MLP neurons of a small language model. Each row is named by its layer, matrix (gate and up: input weights) and neuron, and shows model dimensions 96-223. Each number is 128 + 32 x the weight over its row's rms, rounded and kept within 0 to 255. A neuron's up and down rows have the sign that makes its largest values positive.
After each neuron's rows, "fires after" lists the tokens most often just before its 100 highest values on Wikipedia text that the model never trained on. A number after a token or word is its count.

L3.gate17 [106 176 104 131 127 191  58 132 135 138  83 123 151  97 142  78 112 131 166  84 152 131 148 111 107 109 125 150 151 176  87  86 139 123 138 168 124 103 107 153 158 128 128 123 123 100  98 100 106  85  95 109 160  76  55 145 107 124 132  45 160 138 148 132  90 125 146  75 149 164 100 163 114 159 136 204 173 125 131 144 109 113 140 122 118  87 110 108 175 114 119 112 152 140  51  97 107  92  93 199  92 166 112 141 159 123 154 157  82 155 112 194 124  86 128 161 152 155 120 123  97 167 148 203 139 130 133 117]
L3.up17 [ 75 159 159 147  69 138  61 134 127 115 172 102 118 145  58  86 106  81 144 147 113  85  72  89 196  94 166 155  91 204 152 100  68  64 139 159 119  65  95 143 138 125 124 162 144  79 135  94 126  92 146 106 114 127  52 174 123 176 144 133 140 176 178 104 127 142 127  53 152 103 140 114 118 119 124 153 121 119 120 140 124 117  85 158  81 137 134  67 163 108 101  91 136 105 111 185 125  98 214 177 163 155 100 160 133  83 159 120 118 158 121  84 123 182 113 110 144 148 168 131 127 103 127 131 112  60 125  55]
fires after: " the" 47, " |" 9, "|" 7, " The" 4

L3.gate2111 [140 160 141 121 197 129 136 144 154 150  63 112 132 165 174 107 146 137 149 109 137 164 131 152  49 151 145 156 145 145 112  92 140  95  97 126 139 131 101 154 149 128 176 127 133 135 124  78 126 172  81 170 151 152  92  81 117  93 113 149 135 104 103 185 117 172 128 137 139 132 137 119 102 152 109  79 198  90 115 123 146 164 149 198 116 122 153 125 171 129 123  99 101 158 150  76 185 146  72  71  61 129  50 101 107 133 114 171 103 123 122 100 115 158 102  96 115 110 116 122 156 143 133 109 157 151  86 103]
L3.up2111 [140  89 172 138  85 145 173  75 123 160  82  92 161 131 118 104 159 128  81 112 147 134  97 150  63 122  97 125 172  91  68 158 155 171 128  94 146 117 124 153 194 122 130 100  91 103 109 131 122  61 121 117  85 150 140 100  69 144 167 210 155  85 144  33 144  77 105 106 131  86 107  78 101 106 153 111 110 116  70  67 134  76 117 120 142 142 100  59 144 103 163  91  49 126 154 147 108 112 118  88 153 123 177 130 151 125 165 122  89  82 124 140 135 133 132 111 166 107 151 117 155 133 106 119 102 104 144  88]
fires after: " and" 39, " but" 7, "," 5, " that" 4

L3.gate1734 [107 119 127 131  80 175  67 123 166 195 114 189 119  99 154 114  98  93 119 132 135 140 126 136 118 118 132 140 247 112 134  92 120 154 138 134 164 118 110 122 182  96  93 181 125 154  94 112  82 159 188 103 117 124 135 154 172 120 137 140 128 133  63 117 121  96 102 130 171 124 111 102 117  80 129 143 169 145  84  78 149 113 163  98 140 150 164 116  94  97  74 102 142 108 126  79 151 127  56 132 141  92  77 139 120  77 167 137  76 123 201 146 113 103 140  84 135  98  92  74 119 146 123 158 121 147 129  63]
L3.up1734 [162 120 152 128 102 152 138 125 108  70 103 121 158 110 149 174 163  96 164 143  91 128 103 134  76  90 103 120  82 146 154 122 138 169 180 151  86 143 121 164 127 150 102 130 123 116 147 142 148 142 186 135 155 128 149 180  96  77 142 104 163 143 124 132  76 150 147 123  89 136 120  96  67 104 133 140 157 187 155  84 120 143  56 157 132 102  81  76 196 123 175 111 112 135  70 146  95 110 166 215 135 162 143 198 120 161 116 120 118 128 104 122 119 112 148 115 105 126  98 158  76 104 163 208 111  70 155 127]
fires after: "\n" 77, " " 6, " (" 5

L3.gate482 [ 96 118 153 102 102 111 109 182 150 102 114 176 102  82 127 154 173 109 151 124 167 168 141 173 115 128  98 149 100 106 143 145 162  65 142 173 164 107  72 150 179 129 137  99 182  83 114 112 168  78 104 174 128 175 137  92 137 119 150  94 146 107  43 127 159 163 154 158 157 149 119 111 110 157 180 148 100 147 126 149 130 244 141 151  89  79  50  60 146 100 147  77 135 150 148  55 165 147  89 122 121 124  88 118 102 113 152 108 149  80 168 113 123 101 137 149 151 112 127  67 109 110  97 130 188 107 145 132]
L3.up482 [102 183 176 189 132 101 200  94 145 135  88  89  92 104 122 134 107 130 163 110 137 150 116 207 161 137 114 131 148  99 104 101  72 134  73 144 166 195  90 105 112 168 106 104 106 118 162 125 131  83 105 118 152 106 137  75  88 126 132 162 161 117 157 130 157 128 161 114 151  95 101 115 148 149 148 135 161 123 131 161 196 145  59 180 108 179 123 112 106 167 126 135 165  75  94 126 185 150 216  79  42 182 134  73 174 114 158 100 147  66 151  92 137 171  92 218 114 129 152 166 102 116 108 134 120 103  86  93]
fires after: " to" 42, "Men" 8, "s" 4

L3.gate1960 [146 100  72 152 124 148  95 142 148 140 128  60 195 113 107 132 134 139 138  91 135 139  62 141  87  70 123 150 103 157 110 163 132 192 140 107 177 163 127 156 163 122  78 109  30 148  94  75 156 127  57  93 155 131 115 115 122 120 121 128  85 118 130 107 112 224 109 120 143 151 118 101 201 170 111 112 183 172  85 117 102  56 107 190 149 123 124  87 136 122 130 153 111 143 100  68  80 111 131 159 121 201 131 120 180 113 129 140 156 110 113 156 144 142 134 138 128 135  84  64 146 191 109 128  81 122 104 136]
L3.up1960 [151  59 113 133 106 191 105  58 132 154 154 139 127 105 101 120  99 125 148  85 120 155 147 118  94 185 173 166 115 122 117 130 110  96 121 197 106 133 120  72 125 137 163 159 150 109 149 183 170  81 115 125  99 182 110 100 124 120 127 119 140 113 140  94 161 122 129 147 116  60 141 136  36 140 151 104  84 106 150 144 105 141 144 159 107 188  96 138 156 102  96 146 141 117  68 131 183 117 137 128 109 112  77 177 170 156 115 130 101 161 103 114 102 118 165 145 130 164  95 151 140 158 149 155 155 143 146 144]
fires after: " " 21, "," 19, ")," 11, "-" 8, " (" 8, " a" 4

L2.gate257 [160  94  58 120 107 147 139 131 114 106  84 164 130 104 167 124 205 154 111 111 109 108 149 169 114  94 119 176 108 124 116 130  91 158 135  98 102  89 147  87 136 130 179  79 112 176 141 173 151 153 121 162  93  67  81  69 136 136 142  97  70 102 171 133 154 150 146 144 124 123 137 154  82 139 191 141 130  88  75  95  85 132  91 149 151 146 127 178 126 110 109 116  91 151  75 110  99 164  72 154 124 134 139 166 192 134 110 116 105 133 134 128 112  98  98 133  95 122 133 168 161  97 160 112 158 103 176 104]
L2.up257 [168 104  86 131 138 107 155 151 136 155 149 178 125 106 100 120  85 129 109 154 165  92  96 134 117 109 104  93  37 195 155 138 174 150 100 102 141 170 155 126 171 159  96 146 102 135 169 130 156  70 132 120 138 104 100 132 115 105 129  94  87 129  92  88 146 186  99 129 179 105  86 152 178 135  88 181 129 139  96 145 143 148 101 124  75 103 133 106 124 129  53 108  97 156 123  90 132  73  60 152 101 146 116 203 153 114 129 161 121 116 125 165 128 199 143 115 148 115 222 119 161 123  83 146 106 159 187 129]
fires after: "." 55, " =" 17, ".\"" 6, "\"." 4

L3.gate18 [167  94  99  94  86  91 112 126 115  73 123 200 124 141 142 166 133 193 165 167 116 118 161 148  92 132 136 120 156  81 125 148  84 148 148 111 153 122 137 170 160 146  72  91 123 109 146 145  84 111  97  92 157  60 198 155 178  68 163 149  77 116 100 108 166 135 133 172 121 154 152  79 122 116 141  82 164 103 120  93 123 109 146 183 122 137  97 120 134 179 163  88 120 168 139  88 157 113 120 134  98 115  85  80 134 151  75  97 130 131 112 129 105  44 184 153 108  70 136  91 112 118  87 140 131 195 168 133]
L3.up18 [170 148 107  91 113  59 164 123 160  87 148 154  85 192 119 148 114 173 133  89 103  74 139 160 138 161 137 162  94 123  95 126  95 130 113 115 143 149 117 186 150 152 148 172 115 125 158 117  92  99 118 130 147 103 172 153 169  59 132 112 141  92 105  98 186 139 119 160 139 145 136 165  92 174 193  85 186 146 123 157 102  96  87 159 149  57  94 110 104 120 128  79  81 125 139  93 124 123 165 137 146 151  98 135 130 121  72 128  37 118 116 201 110 143 139 110 169 113 142  88 116 125 126 139 128 137 114 135]
fires after: "." 58, " 1" 7, " " 7

L3.gate743 [152 148 177  52 115 130 120 122 104  75  80 142 137 119  89 146 168 151 124  63 153 141 148 145 139  89  82  80 115 102 129 129 106 153 118  88 113 123 131 190 122 135 170 116 153 139 167 145  87 112 110 108 178 133  94 159 196 119 149 158 103 121  83 141 126 111 143  77 163 117 120 195 105 160 116 169 100 142  83 193  95 136 146 134 164 105 123 128 178  79 166 162 105 127 145  88 168 145 132  86  82 173  47 177  95 183  64 123  58 137 116 145  44  17 104 161 148 150 121 115 162 136 187 133  84 120 175 104]
L3.up743 [103 159 201  78 114 120  62 116 150 155 166 154 163 102 152 161 136 130  98 163 136  92  65 136 127 153 104 126 176 155 116 133  58 161 119 107 101  94  96 108  78 150 179  50  16 152 129  99 141  93 105 206 144 122  96 130 169 158 164  93 105 188 152 121 144 127 173 110 106 148 146 109 125 129 150 147 181  79 114 145 123 185 136  94  99 143 102 205 113 142 151 119 144  80  97  69  99 175 162  98  79 164 138 167 205 127 161 147 125  53 148 157 100 127 130 120 153 101 123  98 109 120 110 101 118 118 147  59]
fires after: " to" 21, "-" 19, " state" 6, " (" 6, " " 4

L2.gate1769 [169 132 145 132 138  93  69 121 116 100 136 121 161 104 166 142 103 177 132 106 105 115 132 152  66 103  76 143 215 124  88 147 117 143 106  71 118  98 140 128 119 198 130  85  96  74 141 113 172  71  73  88 141  86 128 144 124  85 143 126 177  98 108 125  86  53 155 206  89 163  95  86 107  93 142 176  89 139 101 174 137 133  97 180 145 116  95 198 129 114 195 125 133 131 195  99  95 105 132 150  98 139 134 125 178 142 108 140 140 111  87 159 105 124 128 149 161 137 164 132 149 101 104 137 193 120  58 139]
L2.up1769 [159 136 195 137 122  75 156 162  61 110 152  76 122 123 103 124 146  88 159 146 109 106 162 132 167 174 126 126 163 111 139 130 138 114 126 150 151 128 106 134 184 130 127  62 115  98 171 162  99 102 123  24  66  93 166 156 164  82 164 161 183  96 145  73  97  27 146 191 125 201 116 139 145  32 140 138 120 133 119 119  82  83 162 157 156 147  94 198 145 168 112 133  99 154 166 133 147  99 118 165 145  86 128 150 119 175 161 132 149 140 130 157  79 103 158 198 122 113  79 118 116 157 112  62 116 149 102  82]
fires after: "." 69, "\n" 23, ")." 5

L2.gate1673 [159 120 117 191 145 152 126 153  91  95  64 189 145  74  82 117  75 136 129 102 116 118 104  95 104 141 126 158 114 109 102 104 102 174 162 169 180 107 138 149 163 151  88 153 132 162  57 138 150 130 113 109 145  99 122 119 113 105  77 185 119 129 104 112 132 118 110 196 174 160 137 107 117 104  94 168 129 158 115  80 101 131 101 190  95 128 156 152 151 135 144 136 106 117 116 102 151  61  80 136 205  86 104 140 130 128 102 149 144 153  91 141 129 132 140 140 101 139 170 102 144 137 126 117  98 122 164 169]
L2.up1673 [185 160 124 176 139 110  87 138  61 129 104  74 122 152  90 102 173 116 121 105 111  89 127 164 101 137 166 165  61 115  96 183 170 150 142 131 161 138 126 121 163 146 167 151 104 102  95 120  99 161 124 106 168  97 176  80 170 164 122 171 159 121 166  45 144 111 146 139 176 201 103 113 132 127  81 179 105  72  94 117 126 104  60 163 126 174 144 107 179 132 137 104 101 142 198  60 145 110  98  92 129 154 110 107 132 165 128  86 102 134 111 112 162 107 135  97 130 136 115 127 116  90 171  84 169 169 123 177]
fires after: "." 65, " |" 26

L3.gate1160 [100 151 130  78  76 212 112  87 140 116  74 142 161  41 119 151 164 118  74 114 138  96 131 121 155 139 171  98 156 136 100 118 144 108 156  97 143 114 100 112 170 151 142 105 113 124  87 121 172 163 105 148 133 142 119 102 146 157 147 122  83 115 134 150  94 121 150 158  74 124 118 131 118 185 113 138 122  60 112  93 135 164 183 147  86 177 173 111 138 174 116 146 144  87  62 114 140 120 136 163 136 107 107 156 131 102 164 161 217 135 100 135  83  72 137 144 149  80 167 187 140 126 172 150 113 157 118 159]
L3.up1160 [ 84 134  78 135  81 183 121 115 142 129 100 106 125 161  90 122  95 110  85 151 160  74 167 144 122 139 140 129 154 151 128 135 185 104 134 173 138 113 172 164  93 161 110 104 149 167 153 148  99  87 117 117 148 134  91 125 144 183 127 109 136 176  97 165 109 172 113 153 120 152 196 143 143 153 151  61  99 172 114 150 109 132 136 115 175 162 151 144  86 140  83 111 134 144 114 181 144 180 112 195 122 150 143  81 182 103  86  95 126 164 108 178  95 144 141 116 204 120 102  87 222 112 126 128 105 103 147 106]
fires after: " as" 33, " the" 21, " a" 8, " most" 4

L3.gate110 [112 121 175  92  96 150  78 105 170 132  77 116 110  90 149 132 121 156 155  92 143  64  95 132 119 101 108 211 147 110  79  59 176 113  97 179 179 119 128 131 153 141 165  69  42  73  99  88 116  67 121  82 189 131 153 123 119 130 131  87 242 153 143 172  86 152 150 134 110  99 129 115 129  96 126 155 165 108 142 119 118  94 112 131  91 153  53 140 135 163 102 133 131 127 116 191  88 161 115 144 152 163 141  92 102 138 113 152 172 130  95 129  86  78  71 126 168 183  71 153 148 169  71 148 115 153 142 121]
L3.up110 [127 127 157 144 105 112 132 199 123 159  90 111 199  83 155 142 111 136 113  97 122 104 129 126 142 149 139 122 214  77  91 110  95  95 127 154 127 133 115 137 121 103 142 101  65  18 121 114 125 159 125 130 145 154  98 159 124 140 119  92 121 151 131 134 107 144 135 125 122 114 121 103 159 136 128 133 113 161 110 143 126  51  74 146  78 125 147 122 184 161 133 190 184 162 122 147 111 187 117 165 113 133 122 123 150 114  69 127  94 129  92 127  84 108 113 126 128 145  65 107 113 136 181 131 106 107  94  80]
fires after: " the" 47, " 19" 5, " 9" 5

L3.gate829 [163 134  88 165 158 110 120 146 147 109 107 173  86 129 121 104 129 110 170  99  78 154 140 133 167 135  66 136 158 141 144 104  86 120 150 133  75 101 110 133 158 137 134 147  74 133 112 131 102 118 104 139 112 145 161 144  87 128 130 116 166 120 182 104 143 166 103 200 101 143 109  89 110 178  91 151 128 141 106 113 157 136 128 158 115 110 150 105 191 125 114 138 130 146 118  57 114 116 118 159 105  91  67  86  80 124 100 131 120 136 122  64 130 159 160 119 108 161 118  89 110  94 100 136 155 206  92 106]
L3.up829 [129 143 135 144 100 141 141  97 104 151 162  69 129  94 122 133  84  81 144 100  73 157 103  92  85 136 111  85 145 179 155 132 106 106 115 141 191  87 177 206 168  81 127  86  96 142 170 140 164 110 167 113  96 144 152 150 112  64  70 154 103 134 137 155 175 122 122 108 117 117 147 123 171 138 116 153 140 128 123 155  78 136 165 104 119 109 125 120  81  95 135 130  74  54 112  75  90 120 168 116 110 154 146 159 137 136 170 157 177 113 144 114 171 158 147 103 121  92 122 175  98  85  89 113 126  88 190 120]
fires after: " |" 28, " and" 16, " D" 8, "-" 6, "," 5

L3.gate991 [111 170 138 149  81 131 126  87 116 183 124  43 111 115 198 144 106 157 124 106 155 123 192 137 134 110 105 172 143 134  90 137 128 133  96  75 146 171 105  92 176 176 155 121 129 137 120 119 168 112 126 132 214 163 161 110 152 142  70  80 114 118 147 111  85 115 112 124  57 107 133 167 126 116 121 163 154 123 129 128 110 112 118 130 106 119 111 177 184 135 139  82 194 133 123 177  73  75  88 103 107 144 109  94 129 107 109 149 129 160 117 149 154 140 121 161 121 105 135 175 114  87 134 151 158 150 172 128]
L3.up991 [160 143 130 121 113 102  96 172 111 144 136 156 156 154 131 113 137 145 132 119 173 120 106 129 149 129  90 169 130 166 104 192 150 132 167 142 102 104 146 186 157 138 103 115 145 134  76 104 162 115  86 160 136 109  90 115  90 137 119 176 158 189 172 160 152  75 123 108 186 190 139 130 153 172 120 120  58 177 124 132  93 145 114 152 149 156 122 124  83 157 116 131 102 110  84 157 128 135  65 108  95 123  69  55 106 107 116 119  76 156 109  97 137  90 117 105 102 186 134 129 112 101 104 167 128 138 141 134]
fires after: " the" 32, "'" 15, " " 7, "-" 5, " Te" 4

L3.gate214 [134 167 203 137 162 153 160  80 202 148  97 130 175  88 132 127 123 134 181 140 131 121  96 118  43  60  79  85  91 107  44 145 126 111 135 154  83  70 144  60 116 117 145 117  99 147 142 105 145  95  60 141 154 132 154 159 179  78 100 138 123  86  92  85 149 133  99 149 183 117 119 148 115 128  64 139 152  74 140 157 128 126 184 146 139 121 123 149  98 111 144 136 180 176  54  27 120  98 139 163 143 141 102 142 132 147  88 184  94 119 108 120 108  84 153 118 147 190  95 143 111  58 143 109  56 139 118 153]
L3.up214 [128 133 116 190 121 134 148  61 110 146 175 122 184 165 164 144  81 145 120 120 118 141 111 118  74 118 125 141 120 102 171  77 142  66  67 171  62  71 120 146 164  86 130 169 143  97 100 111  79 112 159  91 100 105 142 213  93  90  95  98 131 121 105  57  76 127 118 137 124 117 125 122 136 105 106 107  74 154 144 123 123 106 116 143 170 172 177 119 141 147 117 134 125 151 143 118 134 109 138 145 156 108 167 131 163 212 126 141 121 142 114 144 111 126 134 135 141 139 134  82  91 124 115 189 115  93 126 163]
fires after: "," 34, " \"" 6, " (" 6, ":" 4

L3.gate1088 [ 98 109 155  80 117 116 116 136 134 142 134 225 197  73  81 152 142 174 165 137 157  90 178 132 127 137 108  89 152  92 118 145  88 190 113  96 115 147 140 175 145 146 101 177 146 141 107 110  76  91 107 166 110  76 151  82 121  49 146 111 104 132 109 104  65 123 125 185 136 159 153  94 214 101 149  96 140 128 188 151 134 124 167  64  91 156 150 134 142 164 139 143 118 133 152 157 172 172 109  92 154  98 135 152 159  95  95 106 141 133 130 112 151 151  51 101 112 104  94 181 152 223 135 120 144 139  86 184]
L3.up1088 [165 131 101 197 104 151 122  91 158 118 117 138 167 175 162 125 150 145 141 111 159 125 108 105  76 144 173  82 157  81 155 131 100 123 133 129  78 163 141 177 164 124  92  97 122  99 120 125 113 101 165 130 148 156 150 168 182 192 123 165  70  95 138  61 132 127 108 163 125 118 159 127 139 106  48 131 147 108 145  82 107 106 171 129 115 110 166 145 126 132 110 152 142 131 163 147 167 128 148  74 144 103 141  89 103 109  81 132 118  89  89  89  92 151 119  79 124 137 142 171 158 105  80 158 171 143 124 114]
fires after: " |" 44, " KOR" 6, " /" 4

L3.gate946 [165 103  54 117 140 150 134  89  94 118  66 137 180 155 129 142  84 131 153 149 157  88 174 129 114 155 128 109 188 123  94 155 153 170 142 143 129  74 147 118 127 119 101 149  88 142 157 142 143  68 130 166 145 171 135  97 109 106 167  87 160 129  97 141  96 186  66 104 126 204 111 123 166 158 139 134 109 152 151 139 114 102 131 184 138  95 162 142 192 165  71 110 114 140 154  58 130  96 119 195 168 160 128 186 161 122 122 149 157 141  97 165 104  79 118  94 160  74 119 196 127 159 101 192 164 114  97  82]
L3.up946 [157 148 170 129  91 108 156 166 111 122 129  87 145 199 204 112 146 126 123 120 139  33 114 105 171 164 111 134 176  84 127 144 132  79 188  79 167 168 166 146 176 138 124 143 123 128 145 203 127 152 200 123 152 185  57 155 113 137 123 137 153  94 135  58 144 144 144 185 117 136 138 119 160  96 141  75  94 140 122 134 141 139 138 100 114 100 105 148  43 123 193 116 147 110 171 139 176 149  91 175 107 120 111 141 137  91 145 141 172 150 129 159 126 130 131 115 139 163 157 121  95 101 146 134 200 123 105  83]
fires after: " |" 37, "|" 10, ":" 5, " /" 4

L3.gate1412 [185 175 143  97  95 120  96  50 113 144 161 149 122  85 140 156 111 129  98 123 163 113 124 113 146 141 165 150 175 100 154  98 100 109 112 126 134 145 171 148 174 125 145 158 132  52  90 141 143 119  95  93 223 122 176 129 163  77 109 144 140 153 100 132  62 124 107 121  70 112 124 149 122 142 117 127 169 143 138  88 132 207 169 104 111 154  58 153 161 178  94 126 195 136 112 127 127 166 153 164 100 161 122  81  77 156 142 166 147  80  95 141 105  96  93 186 187 107 121 134 154 173 142 183 136 142  93 101]
L3.up1412 [154  80 132 117  69 146 112 115 157 201 113  96 145 130  64 102  70 107 167 112 105 124 159  92 140 109 116 168 151  96 134 122 164 124  40 174  90 154 208  82 115 108 201  97 129 105 115 130 151 130 111 129 140 118  84 134  75 137 115 132 124 131 149 169 111 111 164 129 174 119 149 124 129 160  92 138  82 104  84 177 157 107 189  90  72 154 149 103 137 139 112 108 152 161 105 198 158 123 150  99 141 147 129  41 200 181 148  79  71 144 114 138 153 188  80 142  82 142 129 134  78 149  91 135  90 182 115 153]
fires after: " the" 52, " |" 6

L3.gate1570 [146 146 182  79 150 205  78 123 178 117 109 135 123 125  90 142 139 168 211 129 147  99 113 133  95 110  88 162 130 120 144 155 110 119  92 127  83  87 133 121 118 119 136  50  68  96 101 133 148 148 142 135 119  53 146 172 120  95 168 115 164 101 118 109 135 104  63 123 132 142 140 101  93 174 115 108  95  87  90 128 137 176 125 117 106  81  64 175 155 173 131 136 215 116  69 151 132 103 178 156 124 101 105 152 115 184  96 156 116 107  64  93  86 109 157 131 151 102 125 136 183 110 124 160 124 115 182 134]
L3.up1570 [127 117 136  86  80 173 100 141 110  94 120  74  76 133  99 105 128 159 146  76 188  99 161 130 190 105 168 143 148 119 132 147 137 104 131 169 178 127 152 197 133 127 132  79  45 114  91 116 126 109 122 102 170 124  94 143 127 137 156  84 148 153 138 149 123  68 156 117 116 158 171 148 121 117 123 148 163 139 112 158 145 126 144 121 123 127 104  96 151 145 119 173 104 128 101 142 117 168 132 110 123 119 131  62  98  99  77 130 102 193 115 142 163 150 136 153 103 100 164 133 157 193 104 137 150  92 126 160]
fires after: " the" 64, " The" 12, "The" 5

L3.gate281 [131 170 107 138 128  93 118 128 145 120  86 157 104 171 146  72 122 128 179 143 139 158 131  92 145  98 107 171 146 141 158 117 139 116 138 137 101 164 116 153 117 172  86  82 126  93  75 151  77 140  64 128  96  97 122 138 139 145  66 114  91 127  71 117 147 115 162 183  96 149 124 127 142 158 122 156 152  79 160  77 106 149 149 150  73 140 149 146 118 137  92 135 157 130 105 112 143  94 110 176 122 114  92  90 136 182 112 156 117 120 174 166  75 121 130 133 138 117  66  73  82  97  55  93 107  87  83 108]
L3.up281 [107 100 169  97  66 129 157 100  94 103 115 167  76 129 145 121 126 118 116  95 170  99 154 121 194 191  83 153 114 147 117  66 142 100 121  86 140  92 141  80  74 124 136  77 124 129 194 164 106 114  98 115 123 112 112 185 104 142 129 106 150 101  90 143 173 112  94  98 128 189 138 178 122 145 129 131 177 105  96 100 133 221  62  64 114 156 107  72  87 122 240  85 136 118 121 143 121  97 119 108 126 109 138 124 191 134 101 116 105 146 136 104 116 125 173 121 178 116 132 188 120  83 147 119 155 117 111 146]
fires after: " |" 23, " to" 15, " and" 14, " " 6, " for" 4

L3.gate1165 [157 135 171 109  50 142 133 175 144 192  49 123 144 142 127 114 193 135 177 140 151  96 147 109 119 152 129 152 111 136 191 124 139 144 126  75 125 150 155 112 147 126 125 126 131 130 110 127 117 166 139 132 142  93 103  81  96 103 116 119 118 110 152  80 147 147  77  88  65 175 102 171 125 156 137 134 126 164 159 123 151 129  83 133 122 123  76 153 167 161  92 114 109  51 110 136 201 120 107 210 102  71 125 145 148 116  54  94 178  71 129 123 135 162 125 166 150 104 104 130 128  92  51 121  71 126  78 110]
L3.up1165 [ 95 108 158 130 110  91 116 134 191 126  84 108 114 149 122 113 133 107 170 111 140 165 124 145 106 178 135 182  85 176 147 159 154  93 152  78 155  96 145 132  94  73 122  94 189 105 161 119 155 120 115 120 112  88 166 131  81  98 107 147 127 149 105 122 150  54  83 113 130 144 116 155 126 152 128 132 159 117 128  90 137 109 108 150 149  94 107 154  89 117 133 100 153 159 142 127  83 137 119 171 160 131 176 179 157 141 100 117 127 137 139  99 108 129 120 124 118  65  43 176  84  64  95 113 146 104 130 120]
fires after: " |" 24, "." 20, " 0" 6, " as" 6

L3.gate365 [142 144  91 104  86 138 157  79 142 198 120 114 109  97 125 144 151 189 119 110 155 120 113 115 122  80  96 198 186 170 125 104 126 109 122 169 184 139 162 129 119 176 129  80  89 139  78 132  63 168  97 123 134  89 144 116 133 134 100 170 135 102  81 149 173  90 173  97 120 148 118 155 150 157 156 169 150 137 129 119  76 157 154 158  55 149  55 146 127 188 113 163 181 142 109 135  52 117 150 148 141 131 102  94 126 116 124 167 102 110 103  82  96 148 108 142 149  68  96 117 126 143  99 156 153 103 133 136]
L3.up365 [138 130  72  97  48 136  96 102 138 124  64 122 113 171 183 144  80 166 164  95 154  93 117 133 147  77 197 165 128 101 147  98 206  71 103 125 140 113 109 172 175 142 168 128  66 110 155 113 105  94 114 129 134  62 149 118 137 133 120 160 119 135 142 147  85 109  98 104 144 161 160 147 136 140  97 111 191 147 106 119 151 121 137 124  97  84 105  76 186 213 164 132 159 176  87 145 130 125 122 180  94 154 224 109 143 136 159 134  83 108 111 110 121 106 110 131 118 105  72 169 160 109 137 172  88 139 102 111]
fires after: " |" 55, "|" 14, "-" 4

L3.gate1048 [150 107 157 115  85 107 118 137  78 151 111 124 119 189 137 168 126 117 148 117 169  98 190 152 123 106 125 125 172 112  81 105 143 113 113 131 109 110  90  93 119 168  78 109  97  81 213 153  70 185 137 133 185  92 121  83 171  99 104 119  80 116 109 133 170 127 178 120 144 123 105  91 106 177 132 203 153 140 137 151 146 183 222 132 132 182 141 114 185  95 137 147 220 147 107 118 185 105 161 160 109 149  95  98 114 126 167 136 131 100 171 191 101 136 116 118  93 151 142  82 123 179 117 163  92 182 136 162]
L3.up1048 [185 160 105 145 134 114 121  91  97 140 164  97 141 173 140 112 111 108 117 125 124 130  49 151 115  96 169 144  78 107 139 108 161 117 147 136  89  60 146 143 146  99 124 111 133  61  80 129 113  73 136  88 130  86 147  90  92 100 123  79 135 111 131  80 177  99 119 138 144 181 161 155 128  96 131 134 164 202 115 129  86  99 104 144 153  56 133  84 126 172 135 120 126 140 123 103 168 135 153 146 148  90 150 148 157  86  55 104 155 123 154 141 136 134 150 127 121 154 145 127 125  98 148 152 139 138  56 102]
fires after: "|" 53, " |" 10, "." 5

L3.gate1340 [ 66  98 153 167 137 177 116  94 114 117 133 142 140 144 134 119  74 175 184 143 117 136 131 110  94 139  56 147 112 104  80  80 126 116 187 133 140  93  82 118 149 151 113 133 114 197 161 152 126 147 154 159  85 184 165 172 167 154 167  64 149 135 106 114 139  92 166 168 136 104  48 131 102 128 120 123 198 119 128 106  97 123 124 124 134 104 156 111 123 143 123  86 136 123  80 170 180  94 184 129 138 103  91 107 172 129 137 187 137 118  98 108 130 136 143 131 114  90 135 109  92 119 130 136 175  61  92  97]
L3.up1340 [ 94  80 142 155 179 132 148 186 115 102  64 108 126 141 169  98 151 123 102 175 148  68 132 121  95 128  96  68 154 112 143 132 128 159 167 175 107 110  92 101 143  95 139 159 141 113  98 224 114 136 160 115 157 123 110 117  42  30 158 143 124 115  56  87 154 145 103 125 150 109 114  89 143 159 163  95 120 145 185 168  75 110 154 179 149 116  67 108  88 135 147  77  92 136 140 152 136  98 128 161 178 119  88 141 138 134 146 145 125 146 168 126 124 122 127  97 122 104  91 130 106 136 117 100 127 103 130 138]
fires after: "|---|" 17, "\n" 12, "|" 12, "|---|---|" 11, "---|---|---|---|" 7, "|---|---|---|" 4

L3.gate1407 [120 144 191 139 160 109 146 139 138 103 139 211 134 127 133 113 198 123 100 128 122 198 149 148  76  81 122 139 166 115 115 129 129 145 146 101 149 131 105 192 148 138 118  92  95 126 106 117 101 134  89 115  98 130 109  69 134  72 143 130 129 101 120 120 105 129 119 216 126 133 109  65 102 107 102 164 153 129 112  53 156 162  97  79 113 120  84 156 122 138 176 162 135 180 116 104 182 106  99 178 154  87 156 111 117  96 129  96 182  99 137 163 102  74 170 106 142 145 107 144 149 151  99 136 114 160  50 176]
L3.up1407 [136 140 183 160 202 143 136 127 121 185  93 106 128  44 172 157  73 123 165 174 107 110  84 147 130 157 155 143 121  84  89 119 127 162 145  43 195  88 159 125  91 103 159 118  98 135 147  77 144 125 106 141 151 135 171 109 137  79 144  91  77 130  94  93 121  65 114 149 127 133 108 107 135  87 110 166 144 113  68  79 144 125  93  80 143 128 152  78  92 167 144 117 142 115 115  56 162 146 167 137 101 145 182 103 112 100 107 137 108  82 118 109 113 125 126 161 167  49 121 203 150 122 181  99 105 153 141  92]
fires after: "'" 60, "’" 7, "s" 6, "." 4